Weights of a small GPT-style language model, trained from scratch on English Wikipedia.
Architecture: RMSNorm before each block, rotary positions, biases on query, key and value, tied embeddings.
MLP neurons of a small language model. Each row is named by its layer, matrix (down: output weights) and neuron, and shows model dimensions 170-297. Each number is 500 + 25 x the weight over its row's rms, rounded and kept within 0 to 999. Numbers have three digits each. A neuron's up and down rows have the sign that makes its largest values positive.
After each neuron's rows is what it responds to, as a language model described it from the Wikipedia text at the highest values.

L10.down2023:514457492493532496499454497458521492506509519542554538523493492507530460491451536499484489517468547504532484522463500511495469469556504480496520448499480514520510529511465514521493495517496511496497452561496502529532535490531517508514516510510536445443525481499507468503466514480531475493507511538507518503483514512524489516508482508494511463476494518454489506474458461509469517485545
Responds to: Single-letter s, S or K split off as a word's first piece (sled, sword, Sailor, Kyrgyz, Krisztián) or as a plural -s ending (tanks, bells).

L10.down1709:482503450513496459481473527482515449509492497537500532524510502538485498525522517471443503521516491520483510496539543496492439470500530503476491516496492528501511505517515500517569485491491536480519521486455499519425509500451497492482498500520502517495554486473523526484448471511469522524503442499497507526511496473493455514488488496490487518515538481512486453504467510510506526467501
Responds to: Forms of "to be" (is, was, are, were, been, being) right after a sentence subject, as in "The city is", "It was", "Police were".

L5.down519:503553517465468552452501549541515491496487496482480524486491466512488499539491506500469481522496531493506512499527472453509515504547483494522497463527497539497518505482465507541550508511473496520521518519481452498538559485446493521467481500477507503465484504522530485515479496501530503487512460505519507512490490495499492462530497466504495524481530484500502488507471564544477493524518
Responds to: Prepositions and verb endings marking removal or exit, especially from after retired, escape or away, and verbs like released or acquitted.

L6.down367:474480492487544490525478488470525507503468467496505542493484428522525510485502473489496532545502498472481507478516476501514518492543534515492497477514516506511488486446472498495555453496523536464498463568476510513505518492480498500492478506460472490489529508474508476490523531520468534536484495547511509511464519500510466469445499509507462526492494473547509506485480500546486476514489
Responds to: Final word-piece that completes a multi-piece proper name of a person, place or organization, e.g. Knares-borough, Feyn-man, Dorothe-us.

L5.down942:528505520484522501465466482497471536505466502518502482505532506490485480493493491504510494505491472506477527505489480514484540524493513484504488527515512524472481553488515524502516543472508493500540508511482536449498482491484454493497511517507526510448515531477480467503513490529491519518520473516512482540514490498497507505497476466503493473478551462515461473513511540495536472501502
Responds to: Prepositions, pipes or periods right after an opponent's or person's name in sports bout and results text, e.g. "faced X at", "X |", "Jr. in".

L6.down1470:511509434456487518474462483507512553549432511523515522536527528511498487483467520460511491500498514528512509486529491490530432514522505514471531534530550486533474500512474503506511507522485522480469499469491477501478493459508527525496530516479494496493495486446545486514494469526434510502474452489477553506502493483501508465478485484494545481524563483494510504467499503451475528479490
Responds to: Opening pieces of words split into several tokens, mostly common words and names, e.g. am(ulets), gr(ateful), c(overs), Gu(staf); sometimes "after".

L10.down1583:560545493487512527545482529524519505486513521507504496477491495493517458517500483509448480482488521544502543495500518525537500479497491527491511481518477482462528483474521554493488491487465500464485469474488463518536483563505536486508524474474470547501496447509511509479521482468518480454523480528502506488520520459492517493537463526524530468499515512528549532456530491559514480538507
Responds to: Mid-sentence verbs, prepositions and interaction nouns in plot summaries and historical accounts, just before their object (argument, into, fled, duel, in).

L6.down228:518463430490468534498483491487528477526532513484531532509481465472511521465471510497459498502504431469491484511538520493461503513513523503519475466492512484485491531523505471508496473522481471499518582531510529514514544508495526525498490471538510501531481528522480545539515480518507514499497499507487472500489488488506507490487446465464464494465481490510521486503514471530550490545511
Responds to: Fires on the letters "is" inside names and words (trisected, Talisker, isopropyl) and on copulas is/was/been, plus cells in Wikipedia tables.

L5.down448:489472477464489511478524492478505472486516500498539465478500514512534478510505483528510500473545498511459470466496523518513505467487501482531512505445526477547501487513534470479492490505461527484434501443488525465531522485546514516517520431519513514483513555528531507497536465517487504500504508501521525495466490468550514484477502437507513445502509466492472462518480496516524474537521
Responds to: The first piece of a word split into parts, mostly am or Am (amines, amended, Amaury, Amir); weaker on other opening fragments and numbers like 11.

L10.down791:500504534502458495468492520504517480546512470543524532544536487484501477524476483545481495492540439501476510523538496468477505500516481494540577496497480537475485513542465505512536515514507510518479526506497503476564499532554503544501475491511489470501519491526482502503495479547532483491478506524513464509502475518500490523523503472509515495542513474511514514484507506468564520491551
Responds to: Word pieces starting a predicate word after is/was/were/are or un-, usually stems awaiting a suffix: support(ed), character(ized), un-oppos(ed), scar(ce).

L10.down338:448473497532504478490515489506516524471477538498503509527490491509511505497481523510530490534503478473517530526489508483448521503496487528441585521473516476506468487507518481516525503510529502495515551501481503533491496498497526519482471511513512495457478513516516456483463512483509502476534515502492503466529493501529454453439544494557468499513507523546555550486494502528489533488493
Responds to: Final token or word piece of a proper name in tables, lists and citations, usually before a pipe or parenthesis, e.g. Key, Nelsova, Regional Airport.

L10.down2046:501520515514457516530494465525494480498507506483485493507500510498520497512483499438507498484518483471515533461529528499478525520547507457527530476493513480449464460494518496480500515508540527469505479495492495528483521515477464465570526497472489480458487483501476498478496469474456501501487499505428542492521479493474480499527476508526499506524485446531499501496499467516513475521495
Responds to: Tokens just before a work's title begins, such as table pipes, "titled", "called", a film's year, "- ", or an opening "The" in filmographies and citations.

L10.down762:502465568441496507496494494430479499446505517538494507499468528465499479493483497497505498517502532501463546499492506523468499492512493491490528502474521513525497509501473444531499532498485506495509504503498492482516490499556483477505470502509513469509427497506510531505470496484478499462471525472508485482492483484499482469538525472510532501487463497471484439502507534522490524494424
Responds to: First subword piece of a multi-token word, most often a lone "f" as in f|unnel, f|iscal, water|f|owl, sometimes "com" or "F" in names.

L5.down1671:480507510465471490495512514495470504507460548514520537496501536464509568469492477512530471549468521476504553485483483482523478481522568527503515510541494519496521494537478539526516542533517505473498500536490473513509528505510519497509485444517533507506535473516512493506497506459528514545548493510508506496462470511531519487515467540506507473517474539485482494472538532492507553487490
Responds to: Past participles forming passive verbs right after was, is, be or been, such as sold, released, found, replaced, often before by or to.

L5.down911:455471521528529466491447549470487502506521498530495491504499484473512512463478483502487523501491521549480501515511470548497531522471548481494532490496530503473522496520523530487461531483505493498499486529505533524527513497518498497495504512528482525512456457492458510507512510507535495523505519537521504476432491482498478467514502469479475484502468493496535448502512526482475492522469
Responds to: Single consonant or short consonant-cluster word pieces, often f/F, m, or k, that begin an oddly split word or name, e.g. water-f-owl, the-f-ts, F-an, F-RO.

L6.down1366:512512502452504539498507486436469498526497458455528527541536508493486517506490550506427474508462470507515469492524500523506489477506566533500518522499516546518492467459512496501499489465509516489494502500475496536518518511530495462493508499496487536507514484543505518455515481525504470520514549514475533567473495490470511489480527492529508528533489481476540454512469484519468496488506
Responds to: Mostly leading words of set phrases like head coach, Chief Justice, the front, plus mid-word pieces of names (Foc-us, Bas-el, Br-ake).

L6.down1684:520507571502515447509469469523493513511472483456520475517478522502499506469484492510501504506500503511520508503528459504527493447474545503520526476515501465542472482526551502498515498500514516516485480530467480504503476476515512495522490515484542520478510522534490494484513472477441489493509508470498516481535507469518440501553494506460516482502514536498493466494512498498500473499474
Responds to: Prepositions and verbs just before how a contest ended, mostly MMA and sports results, e.g. "lost the fight via", "defeated … in", "with 73% of".

L6.down1673:506499474491516538498468503462508512519488515481503529526550494473538512489501503485510521509470536508505476514479464505534501545499502521532499479456480501477511492486508471447451499467502467493484444508520494491495452493536530509486498486489505476505500529493564555477502536499484498486527485501523539488516507485469460512566487486536494448469498496531415509475516456492524440470439
Responds to: Final word-pieces that complete a proper name or word, usually surnames in lists or tables, e.g. Dire Stra-its, Town-s, United States.

L6.down843:473478503478482520525503558466508502498480493540514506499523535538531518518528527507486514516490507486502525497495490469495492472493515525509512522504548473500491529466496480491497520500505507510456530492491528526491492539508524525516500448504501484544458512538510476469489456538508504460529513517497506488493481530471523506504522486544471472498485511551470476497525472514486528542541
Responds to: First piece of a main verb or predicate word after was, is, are, to or could be, e.g. sub(mit), di(agnose), resp(ected), also said, divided, and a in "is also a".

L5.down1354:480483509510543466501476546523488528535467451479530519500504500485476485508479502517507544493489494483498471494504498540561494510490459476490505538465527471497516470528484517483556471531523460508520467490472522535493471506482466515495506479492495483487545519527506517554454517460499474507508502538536485476494506501498460470502544496543492463510454464559486480494503517479489517509478
Responds to: Last word-piece that completes a split word, often a plural ending (H-its, form-ats, sleev-es), usually just before a comma, colon or period, especially in lists and tables.

L5.down352:469514534492496511502476475548483483542464494495540536468466469541501507512508522489516503487495519500527540451530469470518486485475528533475492511515481470511492450473517477493513526517502517513485508476508491475498514513449491489488516544548487511509479537526475498518511443479548468511480535475526527515480476490490511511529485468510504496497543515478518431514477486476476503505537
Responds to: Short mid-word pieces, usually "is" or "as", inside foreign surnames, club or place names (Fasano, Iisalo, Osasuna), plus pipe cells in sports tables.

L10.down1182:525493508460513502545473456548523443485524508482468528512499518503508482477515534540493508467533511478530473488520519510523465452469537478531518476495518486466525486520522478458545504531503464512507497532479486490506488480490461510472503493456488531530512501538501447468508508463477473503488476499491474525480495481467543478530450458508529455503496490507474486541503493500523483524497
Responds to: Words that introduce a result or statistic in sports career writing, mostly prepositions and verbs like caught, for (yards), in (at bats), by (defeating), via.

L10.down1466:487452501511502474536471548513521488470544517530500457512488498500480479484531512494470519488501509469471524517510493464513442525538479545488528510471590527520536495466463493534502519509483529521487481525442509487509521471489542517495487519495503523503490510483517468489525487475502485476521507490516497511557529531527508499508521510513495453509495475480478441456499526456492555551497
Responds to: Short opening word pieces that start a longer word split into several tokens, such as am in amenities and amulets, det in detachment, lam in laments.

L5.down700:511525500528507526525486477503476535483482478491529491536518470504461506519497535473535523476510493501515507510516493485494500469515525525502550523472473494455501497500545520496520474434509487491506529550523522492506531519472484490532485501514495506532452531527524511501495527515461453499493502494524526500476562588514516515508512526488490528470518529492475570532483532509489482505473
Responds to: Word-piece tokens in the middle of rare or foreign proper names and technical terms, often in lists and tables, such as Soar(es), Lecl(erc), Ask(hab)ov.

L6.down42:533500549507540495519507478547510523501472491453523559465496506521552538468468507501472489493521510520494496515514533520489511537537484479465481468525496531514479539519530495479546491502493478530478495512476546455517495509481518530475516586443546504470523495493488500494509515483521489518512528503457513474505464484493501516530524538466557498489457463494503530494532435530495464487510
Responds to: Tokens right before a creative work's title or name: table-cell bars in filmographies, "of"/"on"/"album" in prose, e.g. "worked together on", "author of".

L6.down740:519485480499494486494509521485494501528491510516461484502464517483464483546501527484453502509505493490503547564457493505502519533468491510488496498501502475472508531457525483538499469511497512507466526505503534507523478519546522508471465527507524444488517465500475517521512465487474480493495498516532505485466499505504522524499505474484508507513480495477475523458501538489506539522500
Responds to: Opening parentheses before an aside (née, played by), hyphens in compounds like All-CBA or anti-aircraft, and verbs or prepositions tying a person to someone (lives with, left him, serves as).